MLP neurons of a small language model. Each row is named by its layer, matrix (gate and up: input weights) and neuron, and shows model dimensions 0-159. Each number is 128 + 24 x the weight over its row's rms, rounded and kept within 0 to 255. Numbers have three digits each. A neuron's up and down rows have the sign that makes its largest values positive.
Before each neuron's rows, "fires on" lists the tokens most often at its 100 highest values on Wikipedia text that the model never trained on.

fires on: "1", "8", "2", "4", "7", "3"
L3.gate474:119124156151152118133130107164114094121125126118127180135115142102194140144171131109141140137122124170143119113142119169126121125075087082125074112140066110136112142160137153158121159098107151120167081101093156095150131134109107115140131117092157100121170137112118160097174136149136121160125151113138149137141120112132110147123141174109151127158123122118127082124145143112115156100133136135156136121115123165155093107101134130104092155130111070132116171156098139129147118104178115
L3.up474:130114140080118142133164085107157125100148151135127138093128136096128119139133148146115143144115145111151136106153118170193088105108142115133162136149109089108135158112148107112100115165122158110125137169124119127142127141137133124100159148112146163099116105129134139166169170151098152127116094137096078111106136138131117156095137171119117115115180128121169078117135117132141093122138111126131156139138137156102113109140135100115109139075166143085072067120081129152133130101138085

fires on: " b", " ", " c"
L2.gate207:093108147100124104166102186147096120098175168117122145151125099135133117122106107145116153138114128130058110134151112126171147151139078100098153107131133135096119143158167162155114132142147154157124161139139124135157143147135125149131125110177089162150093157130130195114133123096146120135115154106127124147146139139120122115147115139100105090177079127148151164138095139128093116139132123158170143087112171109136084160126125133088104127125160127114099146126126144117130135150170117
L2.up207:111123155138139163121160142114128144141113158131131144181095114126127153118118125111124106145102107064138161143148116137112146133146154125150158084162115162148133137122114091131136139079130156134082122121132100141120179097088133130142146115157082118144125149096142111137128143144160156129088147100127160120105080134141129141142123122179142120102128134165082114147099104104090100118125117119095130086118134123170099122150153152120196082135159169168088168154127121150115134152120152

fires on: "\n", ")\n", "\n\n"
L8.gate330:156138148136085096106124157120133118152085153127163112120143130143136128108169147131165113137135126105125082143138141123119131120124173139111133085077124132160135174087088104168115140132171124106097097089086133082158120116157118124164099153093126099143172095100112122098109149115125124120168136143131159113150157165128117148164152091099126085158154100102066122123137145131145104140115124163125143173133117118061094146135138140131130171125130135139131135099140133123148121124131108
L8.up330:106128096147103096181140113154128122135117140101152089110103095152176133094093089130080087175140137130120118085113106120107146110107144154152152082112172079151109140104149117178136134111128153139133149123145088111128151102174119118122154179123149143113136128153146142141103134088146120125110169129126141118100129160160122123122104106146138150163107150151120146107135107125149101155104124148129109161108148113130100091137131120159116144139117091122144169158173158097111151168096096

fires on: " ", " |", ".", " |\n"
L8.gate512:088145127167157092171111124153127135100121147128125150085160121150133113095137157111117089187154127105120106137156140092134113118176155126166083146118114134118104118113159122135127097096144116131139121155073089166167151126127132121123126167174103138119121130126125103127156143167120124151158150138098140137120140123150113104108147161142126083134106120102161101159160145177090131101083129134146138113103110092142154162163143119139127153122151135146101090088175101148143089115111114
L8.up512:175110116123132132125136123147134110145156130104128124117115104115118160072144103132174144175160090135137157143152143103142136100193169067122156106131109116082082108120136108151132138122159134134094113145139149112105164105107117137128117133103153172123149125141111149135157096150101134158137086130088156141134140148160095143142098088094161134118132141128138136144098130137157125108119166115145099101101094115097147125154108085093131132094125109096118115169109062101149141123148126

fires on: ","
L6.gate239:128151150109146130141146131110126134101125144144094166125126079132208129149145131115121120103138131074117147146081127128157093098118136140162157141100115116127131128093121120141146092119095136104088124137106104126162115155105142116141119111158162119113122122175140116126124078151132143125154121146130119139115168145146097158142115124130086052141145095146160095175127118121136139105140119156100121130142087135137079163178127164189138137144152127097114136100151164103114110126155097
L6.up239:132169187110129111141124114131167115130140129117180168140096130129138169123158141168116095133127152134134136119148143081109104102180128110135134179122092161076155141109159071157133138120088158093110131129127119152103108128141155124141197122144168131145152138114139125121137087108166157159141153123165129103118117119132154091141113154107091094154134118131109184167142144145103101145144105100171130087117113100169097129140136141145109124147109126136131135135133122120167115129127141

fires on: "),", ":", " ;", "born", " a", " in"
L8.gate218:147102189123107145131125116090132145105129132121150110109177104149137120130187115142132094157130111144171139134162079111166120104119161113153150132126146127105093110108131095150097125108132137136120170109122118093189186125114098136155150171164116111138136139110145165110131124146107140149136117119142163133134118103102142098183112156086130087153151081141118099139116155105130152144099125117153142083084134093147136136115144103146114143137112173129093091130113096127133120122110089
L8.up218:102108101134134121125121119094122127172144121112101083154098119113080089100137130140084125149143129186166133118147082108144126060111142159144158150177121111149118147121086128155141117104125131147140139146079129155143140123125103125154145134153109142140088119119125130123106125136140160089118175103150183117117154134092145109145127097109130127172086083152162115104174101142122146095127105116124133160131108121087135088096107144127117125117146125154121131075154150098123142111166134

fires on: " August", " June", " July", " March", " January", ","
L6.gate481:137166120116117111135104112103133165168158126107115177159168117127146121130129146132159148170115107169136113169143116088098124150107158113126170164122131137088138157152151151139100137105085142149145133140111175106155058121117106161141120121142118148146120130098135160050183144131112138149152118103103132151141153107161098119123131158120169089139091086116117118127127152106125132166124141167100131142102112109119105097124154145135164098122140110168091141142152123134125138100128128
L6.up481:103147130128151117136098120167187110127096057141158136193139125135112115127127125117139133147096133112148089136129113136099117107130114128097121138141117108139153161109131134134100122086108144105167153137151173160079110117145120101160083118131124128151144148114146109128153177141117132152164175107150100161110178136105183111109105149151168101156144097134128138116148112133115154142147122095134136121119129144112072120135102174145115134133146101130119163120149104158174177130113150

fires on: " ", "op"
L7.gate128:161134121126120110112148113107115145123147157123142122120161179143091137094156127104126117168136134133102122127143141092121118094092158131124103150153142161100141146146134106134083146110148130105114146096095115123128103170103125091142119114129066153123092109142132170106089142151131139161151129127144121110140160110175119186078117143127147114129128120166129113145124134105127147152134109117101167169134124113082125122085054097104138102143187158143102084137104144132130141120164090
L7.up128:103120158106150161139139093131098163157103120167151111119111149099076164140144164157118135121086152113135155163148176131182148130156132110123123154096126143183113120112169104095088108090118139170119148105127128118151105138166121139156137164106115136148142122129134120101150128097138169120160154161155113152141115110146144137123101120102129117101108114128149114144112099105136130122155114106120075107074136118155125132152085084066106122147106129139131121144153102099080110107137111

fires on: " ", "ur", " Mat", "at"
L7.gate104:105111154108123165162138099105078129154123128122137183109158077120130081123147121091085155140116086097136155138126136130173104124154135119135092066120111134124091177144111138107145130130093107150120172125094155121127128139105133147167150121106120135108117138096158113111181112136097175148127151125127135108151124156132116100102129101078123083104135114153143162151088115130132131128165127115139125106124090160116136128129134101122138118116133179151086099117161137108142111134179096
L7.up104:141126153118138132140130145139117119133152166102140082118127121129147163129128116093096153150135158097076156165142155129163153147123127112148135152151142121129146175095100132135114145111154129127098158107152092173103134172117097124072127173125088129118066136103123140140118145122139196135098150142130115118099129118137146122127141134114151157133107138161117140112119164188126146144151132111170128095112166117098115110130073159107149051136170144147122150135093140127127127115113125

fires on: ",", " |\n", "1", "(", " ", ":"
L7.gate62:153106133110120127121144122073132148143131092123111192128149144149120158129184100075134197176153155120162106157094174132121110177120130137134096114128113130146118099132101109111133133125134108132087081084120117103133125127148118126185115115133105087113124120132120121143149145128144136157126107134125111102144122098158107123136165153142128109128154158093128120120117128069122111105108151150093118130168123104087155169130130101123113157104153131130109134098180140101135096175151137
L7.up62:103061131103161176079119086131138133130143129133133135130144128120122132098178130116138121091156110107188119135161137108121165162108164140147115149086128140118154153172152142140165121154121130122092140168128111086160119133136092129109119126119114118130140111112128145118107145142109116175151109166109131152117126102135148094172149098123145148111134070132177123133119105134147083106060159105135137105143079115104161159158142128122115122094136141123108156118148110100126137120162102

fires on: "\n", ")\n"
L7.gate545:133118126118112121146118144124101123134081124156121125104133131141134080102132113140103130122125133111164104156118098132159081091152128161098144173097121188114129141133131088151090147111180088099122117119122154091171112136165114083123099141119173112144161121168115111157094129154089107139157136141080185114137112092135075121119121143110129129166137095109110126126128133115089135128139071147117129165151135092123121138122106107125084143102118157129136098116132095140137082139108104
L7.up545:125115112162137098125115161119105104154144133129126140121098120173113125120115152170141114148141137129111113078134152114054183115149135110113142114156152138120142128136144140108121115102137133153130134126071112129100148124139100133138147137114142182106163158142118113123093097138113158072121150088142175124091110113150113097138109145150145099126098154127136191163142088114103120149121137107086119183116130164130137114128129132146184159117124180159178112145173118111120137122137109

fires on: " he", " re", " home", " te", " n"
L6.gate432:140127135110160127162161099146170156131187138102089107122140084133143117156121168118115188091101100127150103121106152106111120092150124095097114112136099075153115148148146137132113110132169130145084150144107101137114102140121122092162153109142092110128095118149143128120098135128174103127107122129126136129159156163138073106141119113129162103131112165127114119118194152145114136141158060119151136107151124095102151097119158151119133149108134139092145122120119150139113117115147088
L6.up432:159141150120130098146153106097151110171138104108093081126178113154154157096132113132145115114127100130140094122139145116137142093139119133153152102143112147145126177149137133122071142125112112145139133144100124153134069138183158092127145133129121088121090117109132123117113112147117080126114123152083087104142100123130136185088162099157119167131105125133166112134111106143107117130118137113141129137140146159129103121119172134189151143100118154089164158138141143112165101129163081

fires on: ",", " March", " August", " May"
L3.gate99:140140129097109085115071139095129131166122148117146145137129174114103131098157160095165123141105143114110079113110086146150164144075160131144136159166107122088104129150122132126169102106142118150150139134114203147116087111122105144147106087150117141152147111118075129082142148152146136175137139155121089111112144132142117142146144119132115088158117119179160099147096134138099137129134103166122161125168109143129104117124118115129115134145120146162100169139100142140148153154137122
L3.up99:133138126133148112150125143142117125156113122145103139111121116127143066119098165137113123116105139110128079133134133180169131138121136176136156146096100088102131115097130148109109106150086174137130150140106083140133143165040127168141138107141155122120118158121090158109150176128188114140125163125125132130157094108102141102145100131124165137149123160163109118140101133114108166160114101141145101091094144118071118171121104148100144134098133124123152108136100101130135127134123156

fires on: "\n", ".\n"
L8.gate225:123130120131066122152105122106079120147107151145100100104099172131163160126141134091137090172121153127143105112160152161118149133116123074114161135068157167110159107185155088150145153125120111117061134121093159101162109135176114108109109155123165139132159125146140121123111138122095126163139151145103131147127108094138126149171125140141118113132145101120154111129112143141132098111095137114156096147105120124127146112136132140208118097128103151125144120137150124144132136121159134
L8.up225:128111139128100131122120104116157121141115141117116129134083115127138150111091118101117131122123149152122124134164116115146149088100088166119098136144157088139164117098089110162115163196136097145127161124091106114127147134158087107077149137112145110064141148163128120090131154112182138109099099079140114137132146138145094140141139097121115101143102161127153183163183106143100095120085136113128141131115134157154107091137167131162133114123152092145131145139122110102131133119164138

fires on: " Al", " Mar", " Ar", " Jul", " Bur", " Med"
L3.gate149:115138100106139109120149177088137133122148117165159121120161106103105140073121156183112142158118119147093122110144117135135148151112109110095098133143144197148101114112139128102156070122099153160135170108111108128099100138136153122145149106170127151140074089128096149094117125147088135108104112105145120144158110111121130177142126117148123119174074172122137128140095112159125113143114148143134108126135157122116120144142120095154129120115162112154127102098140141115144055142131104
L3.up149:135130105109114127121109127100094135161102101138131130122121104095150136110121103148090113086135181120172119149178141104122145119122067092122155090086141102134106082157149154144127134140115146129131117103174096133098085143141159104173176087143144124118115121132133108085143129132121132140135101109133114098113114167122137102160133113107165137153088113133119149150082161113137095109123133128199136166167117085153150104133134096095139143117153128142110107117136082117114152127148109

fires on: " ", " F", "ud", " Mad", " Med"
L3.gate50:156184140114090140124082126133125141084164137115135084132124159125131113111107189112149130147089125113116161078135110151116107131095171145138167143133123136187120148145121163133138113099130161152157141149152112122137113108161144112133112102161147156102106139117130127126130131132101117148102132155141132155146139161105088141163134168152133119154110150139121188165134150162180117134099138133137128158155128127085111104167106113175145149129105091129152135126162085127135183149137128
L3.up50:101085093131146133111167121145106085116154101150125113085139131123093113109125164143105115143156116142152126151114160105156193128177150128165128106099145133133115153154108108122140101138095132110119169122121153133087128161099105093060105113089154177099149132139107170129122114156098186154142090095116114145141146121124123131104131108125133125133092164123116116102078157116103132120137131104125112091102154121106162117135118108145092103131096148133117150155146112141078114134123111

fires on: " ", ".", "0"
L3.gate516:149127101102145182125130092125072128112142193105121128109125096113161151107132140140133118152118196098106113180141107120112122132095122109117160094131110167081054131138123125135139111111173127134146124133117134140151095117130112118089119112148131147117166131149072120145127102164122111121150107170129140101115131195131092146119126160126129085151122141132143138113123156123144141111130107155141137108123169134154136142161127115085105134123168151183100141144137146114130158161150117
L3.up516:125096119149148100101144150121131143158101143154113163159108096153116160109144099138131137125154116152104088114135131114153155165133119118098130113152144148130133079136122106164117124149108140122139124123113110131115115101125110121103149092139077161171095109089200154148142161079126149146143127126173115152125169116119140131165122107090125123105138113105122114142183161146123155104150177086111155136115171150128159114130126135105139134116175162137149125159171138132078160166155108

fires on: "|", "0", "5", "4", "1", "3"
L2.gate352:167102108106137166156125143124146145147152154157140126145141142129110123105144121120136116115166159136121071112168081170119086159158129173111116140185094148135100143113126130142181140127109144058129068114136123126160141132125129123115104135117133115093130088143103133149174121073124114113160091111148142094094125135115118107121127123123151092105156158126135074119109108139099131118072116120110110143132102154072125121153143157142147132146123121087125141086139143106128109149148120
L2.up352:077136151080124155103125088099118092064129161128159142115118102139118148151104154133146133160131148115107118152131088159159131148139148125117125126140110140128115131090150169129121099135144140100092118119080090143132149140122164099129113147107143197109144115188088100147123186117108136118138114140146149128099092108108091112148083154127145092121108119113129117084084134109140104108127108112121116128118127178137107085112107096138166131151130149095108132117121123101094089138138124

fires on: ",", " of"
L8.gate125:133133161100124124182137071096154154130124163100151125159150148141143135137165153075122143147138165124151119069140082102089102142109125135158089106133129168149121101121100153129143155148152131175141150126069133096137145138108165110145103089129117142124166161125135149136136146127136131125155103148111108129146141110127105140178178143153091079131135115168108129138150130124138145137139096138162174166139144134096113179145132151148140124129142134131130092132123149150139145126172095
L8.up125:172128108141130149128152112094146130113112140136164160138100152119127135164194128153118130106120159136140100132129108154118083143138101120140129157135081131165077117102086072119098090142144163140142113136090113149113160137116178114160141138120141112159101109137113097157166144130133149147104123151136074150147148100135158095143137108132049121131138111076136134140136154140128144147133081153137110095123138111126132133120082157119148112145131114148089133123123165135147128131088171

fires on: " ", "1", "2"
L2.gate79:150091135154106123161123134165120144138148147128137104116133122122155149118166068152137146180094117114064144208137159083109124152118131105111153135123126172109120148158118079129116158124147111134151156089130171161145095122161137128123126108118113134146122118120146140100116119136106109100120128132117072099126161103183092129127124081118138127162117110154132137120155141085130123125131137140143132105106064090113127151155175142137095126162147136111121163126140113126124148118160098
L2.up79:125122156161133143147107107101127112175134070117108139138115154087160152130164126121112110123100141095080138110126152136120104123100157106137106126089110125099150131137127144100130109111093139133115169153156163117132152135180069109126120131111076142136113133101223144107171099098102155178113100137136087138092139131155113115115154116136159149110140142116118153105135131134152121147098140111094158152169114120143129113101115110158181137106127129108158132159131118149112121115153115

fires on: ","
L8.gate114:146141169142127120113163098123117159119093167074114150158109123154133134129146152107096139129151134114166132110113147117131098105121169132162136144077134143149162133146110139139176127146094135123112136185101088134149131105084138082143152123150101107126118123114156101103140148142103134148154115185122106140138143110151052135104166139107091110103136106173136081123070121115107155133096124117153157115126161112134137141144143146182130119119113162096143095134144147140135113135151121
L8.up114:170152112126121131129150167110129114127112120133166193096144118167132139143176118152127151156141167083085116128099160128164152124171118147178121158142114128140108160125126129119142113144099138122128136155141070146125139104102186149118107153147120112121153118115130161089111109134129142135117105169133103124169093135158117105153152091132157130119110105127134133180088112127134099092090107085093088087107091108161124138095125140156111105153118114103126130150150124149143103113160114

fires on: " in", " In", " |\n", "\n", " |\n\n", "In"
L8.gate66:117123132160086082146127140115147145110148160168094158133164128167133152134117155153154130109136120121087118148118122096111130141152170128146113116103153143147127153122119142150188128138170129090159135099109084110134113139144120078145117149114089097142112149150100134130131126124100111137158135126131150140128102128137098108139140115169154103147149110138131107137156172138137109171117112145138137167076143109119131183150157130155111068121116152106119159106135106122181180101186092
L8.up66:122120174118132114116122130123154097143120153082141121128154092133174187107146124127156124143176128131125102119131141076121138123145124131112131043153112174134155123097111132170109126137155138091113165119108152143140101135093169110153132172170120122159134169159154108135141158138105121131098095146089119150138141103147153134134101127152136159106104141126143088110139119150110160164161086081130136101138144112121094128120084162124176105129111134139130136129157149116098101147110149

fires on: " United", " W", "id", ".", " |"
L3.gate301:150127149105146137130121175176126112141113142125114145120085128115149079107145141154151157146104124125123126148139138112100137100119119113210142100093120138115132142158120136103122116105152153157108086140141096133113127190093133140107128112152092185109109160138114127119143092149154092131158104144088114093106106111165131109098139118133133092152096139111115127108183121107140102109150065140119103091117137156109099108133150171100113157136116159117141140130154136191119139139108136
L3.up301:122122118180150149102116161135140147118167121142090152109122164117132117127161138116128157153132112113134151134155134134135155133117119125126116098158118152146107147111104128093128152115092159091173156160152138126110101103113100141144143153111130161070116109093137085151124143111138124081109139132126123159162162146132069124118129080109126113126109118080144120113154118130129144168186147156132142132152165146140143138161168135180080150185119124128166136117192162154136150137134128

fires on: "–", "2", " ", ","
L7.gate517:134079125112085131180122111094138133126122145141119138126153132102170158147133163128121153179119146118137105140155110123154134152147147143178056134138123119124127133081148084095152107119104130172121141141100151125160142150160141105126091082133110148092123114119109176136123147113105094137134096112114122141091115108147123108171135158131101133097072156102075098122137142135111106150121125117094173145137158129155135128150141094124124154166142114117142191154141118143165139118137137
L7.up517:135110139126158123100135100119119142157099154146109138132126087105132142110165070154146128205129175145126144126146119097118147152132131120148105127119186104155167130140139109143139130141116114140131081069122153120119128133121125109118176114132092136138097122133103150126134112105114092154117123115145125126170105159149185123172159104117150169089089091098147151127156114129129123132115087095125160147153183107118146086165135150084150112140164131131135153139135085136140128132155122

fires on: " |\n", "\n", ")\n", "'\n"
L7.gate400:076173161140079125125096134105124115146119129108128104119119122120160106128135097139148092129112125145115079117179117124141122134076172155149130082113112133113107139134159124133124159129141146124077134108070174142146134105146149140124118129120119117120141109145145130095146129151098106165140117124105185125138118151139161164151135097100140103155144122130118105133076092158143158150131112127129134152111168088097182154134144117193106145112135109102106151145152075093125160121125133
L7.up400:131100172102109146164138124122134099111132159119135097101152119124098111099151110092130106168155145123131080104181138135143148097172149126133116141149132107135134148088109116140084098112168144139121123075131074130135151178180091136093080124120115117119150151163153177140110115125136127133104165134179123165128109111175111088132079143111162159150119146132128146131156130110149147110170117098134140146130138140145135101096123170137113169142127116094137142147133123124125115164114113

fires on: " Mar", " Ar", "ah", "ar", "man", "er"
L2.gate526:115127115108133109117151135059126135106131168107183131128128071159138125104141145178078111140106130112096078119099144111105126145123101119122120114137124150101139079129150122106120095125129169092168120145144109155137124107107145103143125133104123146084151140145116154140100145151179128114155126146137155120127132083116159111117122127127113110090133180144098139147103141172123122121128130146181134152132081162095113180152154112131179097102143126143166108135118176123115153144121121
L2.up526:117097115154142107127126082088109152152125072162131122133122073132114111104096110128103120138151116166141110090129144137090179135160109161070143085132167127130141070107130158129127135167087133108136104136137123123110083142137174158163146133142156142148160095056102128139125128126160187154138126112142136147092141119128129117140127134154105136102134150143153131159117125135139100116128169112178131170149118118115133127157158130151134126114124165127156098119118141135086148117115144

fires on: "-", "^", "cer", ".", " ", "/"
L8.gate337:115115115142109162083128107139065146099137129113135117122120130112143112119126090090164156166114132082112171175178138106122127105166158110179100101120166086124108122137092154129125126142137124144115125098143138113125128148141118127155129120149104140138126181153138119079088141124137097138145135135140149054136152104155104143151151187144124151157151125135118103148131121111119157188129151142144124134145137100107141149167141088122125119077147106141086139137155156121101115153106126
L8.up337:119159140103180129117150106102144152152132122123164151085106151117106143136104106128157122134152143110133130090082107110115139144140170098166122110143131117110135140167151135101162161168165113134133096083134139126134128094140125128143160175101091177114117144093114120151157118191136139155087144105094093127096082141094131108109115151116108104139177130073122125123165045142110128145082147106104138106118129156134134119143105138129110123156155150124131106125127141124127115142133118

fires on: " an", " cons", " aff", " dep", " inf", " det"
L2.gate563:132128107109150104162140087151136136110117115120124104133169149180101125138161135112134153098082107157146121127132134068136148134123165113106147147140123168109131118113097152139149122149105129124142139086099102113136139116125118122188131114099125149121144102164100145137144156140175131171140106120116159133104156104143133097112110111121111144120141111126148088078104128170101106129095162109147148131121153101126154144135172140139134162149178154169175118058122165147148158105083120
L2.up563:087132104164102127091150133122144131119111110110108116132141155199118145140131132134117124114155132101104136139135120123108102101149155148108136125192124102159139090098119109096112129153119093119169110119153156135128136117129112082171157141116126090112167162094145124090110127118131131113127131097123134169119124147147199118159106111185129121129184147126178099157180099115142132158114112117105130113110098133163137150121128094096113118093176110145139134134134154108118088165134103

fires on: "–", " season", " ", "ath"
L3.gate531:161115127128112142142133130116125161128154134122118153122142105118155129073170101155144130157144096112141118147136130105119132151168152134142118151107104167128070138152121119104166143136129122108143115151105107120191133110115085166144098132131103114092154081140153144158096063138150102160124156155146138121098131132174152123107133130144086115114095097156104114108102129111136171177138166078113132101128125086145098136074138105108109127120137100123065123135132130170136130133150126
L3.up531:139122141103170135117144153120122144129115151153136112178121141162111157087117119180101127135112153120120101104141131095163162112155160138122148121123151108145141127120150136120150110128111125119154082183099148129100120105148116152167106092144114117130105060093181131103123109119108178132117094133111138111122130158157097121082129140083139147126101099112146180077114115147150122111152143110106102170147079163196146122128090132130147116140128101160117126127136117123089140132114118

fires on: " |", "0", "1", "9", "2"
L6.gate562:170174124165119169170133111112144162175125131145151104135139114100118097110134152166156114114094125155134115096102107129120115114171137168149096134160125162122118148125151150130082126146142138135138131096085119091136114112136109119147180185135135115148119126119114110139147155171090117117130171157091128129152162111167149136140123159122141120094090089171146119150101119118118157130141116124131169115131172133116111152108162126149102109137109121149121148094096184127132071160148128
L6.up562:129127131139121125161105101119165143112100160137126122142114132127120176173133127146119144135148117126141112104146118148120138121127136165109118111167122146153166129203135113123161114115133147115103153093120157134110125097095132162168137129124103112171163085105153142165085119089126109114156134163120126111101116074168124112103129126120095157140124065149105153155152126121164091107140095131154154132143110147072109131100121097165100151177138119115161148076137157151135099150130115

fires on: " ", " or"
L8.gate75:149184090118182171174154132141103147105161157101102110129178111147116123095137137124126075172151130148161162109145102102148098131136139145168075108136135102113114093129107124138138115124107121129105123144141107104159119117123156135147168081173112134098088111096124126108116136120144153117158107090095132116153128132133111168114122165101144124139129120111102126117118131127131128165119127098139114135168129123130116089164126086096120138163080186107109132082140127117122114102138092
L8.up75:113114109112164143103151121126137158158116108131123126091144102103131156102164097158160173131088120094172114182126118128131153157156148098164100125094180173114117131177147118090145113131149111163131161125110102137125147087131100120122097119134118162134149114132104163161137143121119145167127162139115088127112087122144086133100126125157157132150117151115141140092153136106150099127121143142110125171094135141098148144129086093108116122089118119146065161142150121149183134126123125

fires on: ","
L3.gate105:132099147099121135082117156105113131142113155098130113166118095113164140128179111132127104104100124160116126095148151143115132140109110123198104159100131148140164141169123112146154127065110128147112133151150112103148078093128124098090134110117112143079151167111146180117121113104116100132148192120126090125098083118173152153111157111150117093115120127108118137117164108114123110102101089119107116123139143083111105104168128123134169104143140106140108136158151148127123123128131163
L3.up105:147181139109074102101074111134106136165113113116165155098110120123154116129130134122125151128125141109103142131122116140143142109111118136119155115126127156144111137101094112104176136170121128089162122159141096156128150109127129188120074134103069141130116146125148096120121099145132122146088106099177082123098130154082118101132095112134170159124117116131138156154131116114176119108127089138099099132109080128174135106131109106117138119130158081117144107193139115146153133132136125

fires on: " –", ",", " drums", "\n", " guitar", " vocals"
L6.gate448:180151164131137141109148109103105095133171160132136147113136102141105128134130149123160151126134126147125097105131123112159119131114107132115144111099081142120088133140112117121073108086095151153130112140073109118158114143139133107143132129185135113121173118141104125110153154125132119157122151181091121153154116113082128110134132145107066094145106114086109102119102141118119132154117098141150117150102178116113142152092148140140147180164157173111154091107119143138132126122147058
L6.up448:154139163108127131093136151142148139122160151122160108084145130146109155165137124126111102105142170124104145156115116130158187143126107167105111084116113113139133065133106082094101099121110119148108114153128089112130141097152133102183103165144142093143142121133105131117145156121112164158082104154123156142110111164147115095137125108092130111143075124152113124135109136141140116126125078124155104157106147122128116132091099119113120116129124134130125050115170117146116070147158118

fires on: "6", "4", "5", "7", "9", "8"
L6.gate599:176167165158110169150125123131186120131153156162125132156115142120133152146140112118157120093132088148143165127123099108139131155069129132135106100130102110117105116134138137130127109068120164156112108143090153108143119095103142129124135136121077089120157134139101137165117172168139135127148117154173157122125077107140131131134135149090125106144123138127100135097120109107172098145090119100164157127077110114119087139112151111121103158141180145101155170112153151105118132143117133
L6.up599:148104172124132138128127134083059119152112094141161155095142138142135130123121120072085153110102136085141104150092089120154144157129126141157107136125125117109165138085171104089111127072124153102131124109133137131144132174138123141105151139128156152089101128104126114137136115103107133100123117155170104151146158139188152120116144118094088105109115108125117174149146134141132129159143125132128152136088126189126104115126095138105131113100132105144105103136185107169117120140164123

fires on: "–"
L3.gate433:112131158104111137138141145108112106147122155100174123158123146114117136141135133145140072132128165089120110106146078119140130160154131118142121133174116126164155127146139136141105104129084079158133137111124143104099133116146140078115168095167155123144120111131185129167148134148154110171145147078106177126159110147157163147115088121121139134125142125141108104139109073122147157112105111119126140133144171075113171108163086126099162120075139143140148148109133136109099152154113136
L3.up433:168147169147164123114098149095121153154134122095138156114106131157137120149142128121094151181123126070123129153119121123110116114122169124125119147129153122103120145117136132123126089117127149084101119112128112099122060147106156143165106143150115158062154120181147158117137121134097113164132138133154104122139112109117129140144111124194107113118108097124080141168081120096140138138116123165147119090143092132094108160097130153088135130110160127131121121123135108069123147163122168

fires on: " b", ":", " (", "=", " col", " |"
L2.gate488:136109087091134129136093165124133131142137142150074160163110127068156155128103124157099121111135110111148131125132119152100117153178113099109109146123100145120135120126149132118165143167145113124126108134110145131154149101138173116076147162154142132136106097139131170102110122087104133144154159108113081096152117091111141157077155116109123128139100133138073148123097134097117145139135115166114156124100129154134125143124154136154112140127113054083123158116132129092139068112154100
L2.up488:141105113138130140160131091173142098117134130104107135152086174169142121114140108127155095131156137071151133166151124116098112090122129098170129158118156140133100115170126095146185082144081164125095118076137126119142100089147124125117143128140092107140109135123149134150167127143165123093131128152094120131112142138147149155123116153142141148171117140110113126112169137083095117106133135113110109119092106158142105101161173114158170110099150147157090153100121128146151103133127104

fires on: ",", " August", " May", " March", " June", " April"
L3.gate10:146126126110162118161120104137094154135170118136155170122154076139134136142135117087142148165130137147155121155077087126119079177151135102151150154127155138126092147151144131134144140153093196124181157097130113130110160113144100138118117101117112129180101168148153163136149155130108150100111140100115107137069178098140117130142149146115137114144126132152127116127134156111131119151134178176096126134124116147140123137131122140118111147112128108139117125131085134077091162143111085
L3.up10:114128127110136094157136099097129076162137137143166139133129140124106108118121142135120129128140150132117101115108112116145147115119131149114145178103131139143126131108131149084142104145083179154152125148103077135140127149167143119118122132152103091178065160144099110108160115119155123119099139098143066126150164155111138142121126073137130144146109118175160120139104128144128169109126153167131075151182132115107119105110134152162147148148124158154102174117121160142173084129151138

fires on: " American", "),", "ian", " a", " Chinese", ","
L8.gate196:153132156168135075131094103138141144146143143145112121191180139109152099154178100094163102118173154143131123146161077132154118138104117098141101122135156131112140142125113114095103161145107138135080139104134129115152138126157143133162136101128120134129105091111102139103151145130146163154151180148140160124142096100149152112160106106064102099167145145123131118136114136115114150149120101129143111145114120067145110107135125132114145158134106118121140109096093180163156107107148121
L8.up196:086171156126135184178143155139137118136163154104133103098126125106115162158069133143154088160122162143135101110144110149130137121174149096138135110143108095139121095127136146107115109128122093138119120120128096151107140112131144102177152180162150131153101123143115139143060134158111163138107128127127153107134154125175158118142133116143113109131127126080129157170146142167125113149097130145111141101081100173143139116178132152160127104163155171124114163110139112135111140148128125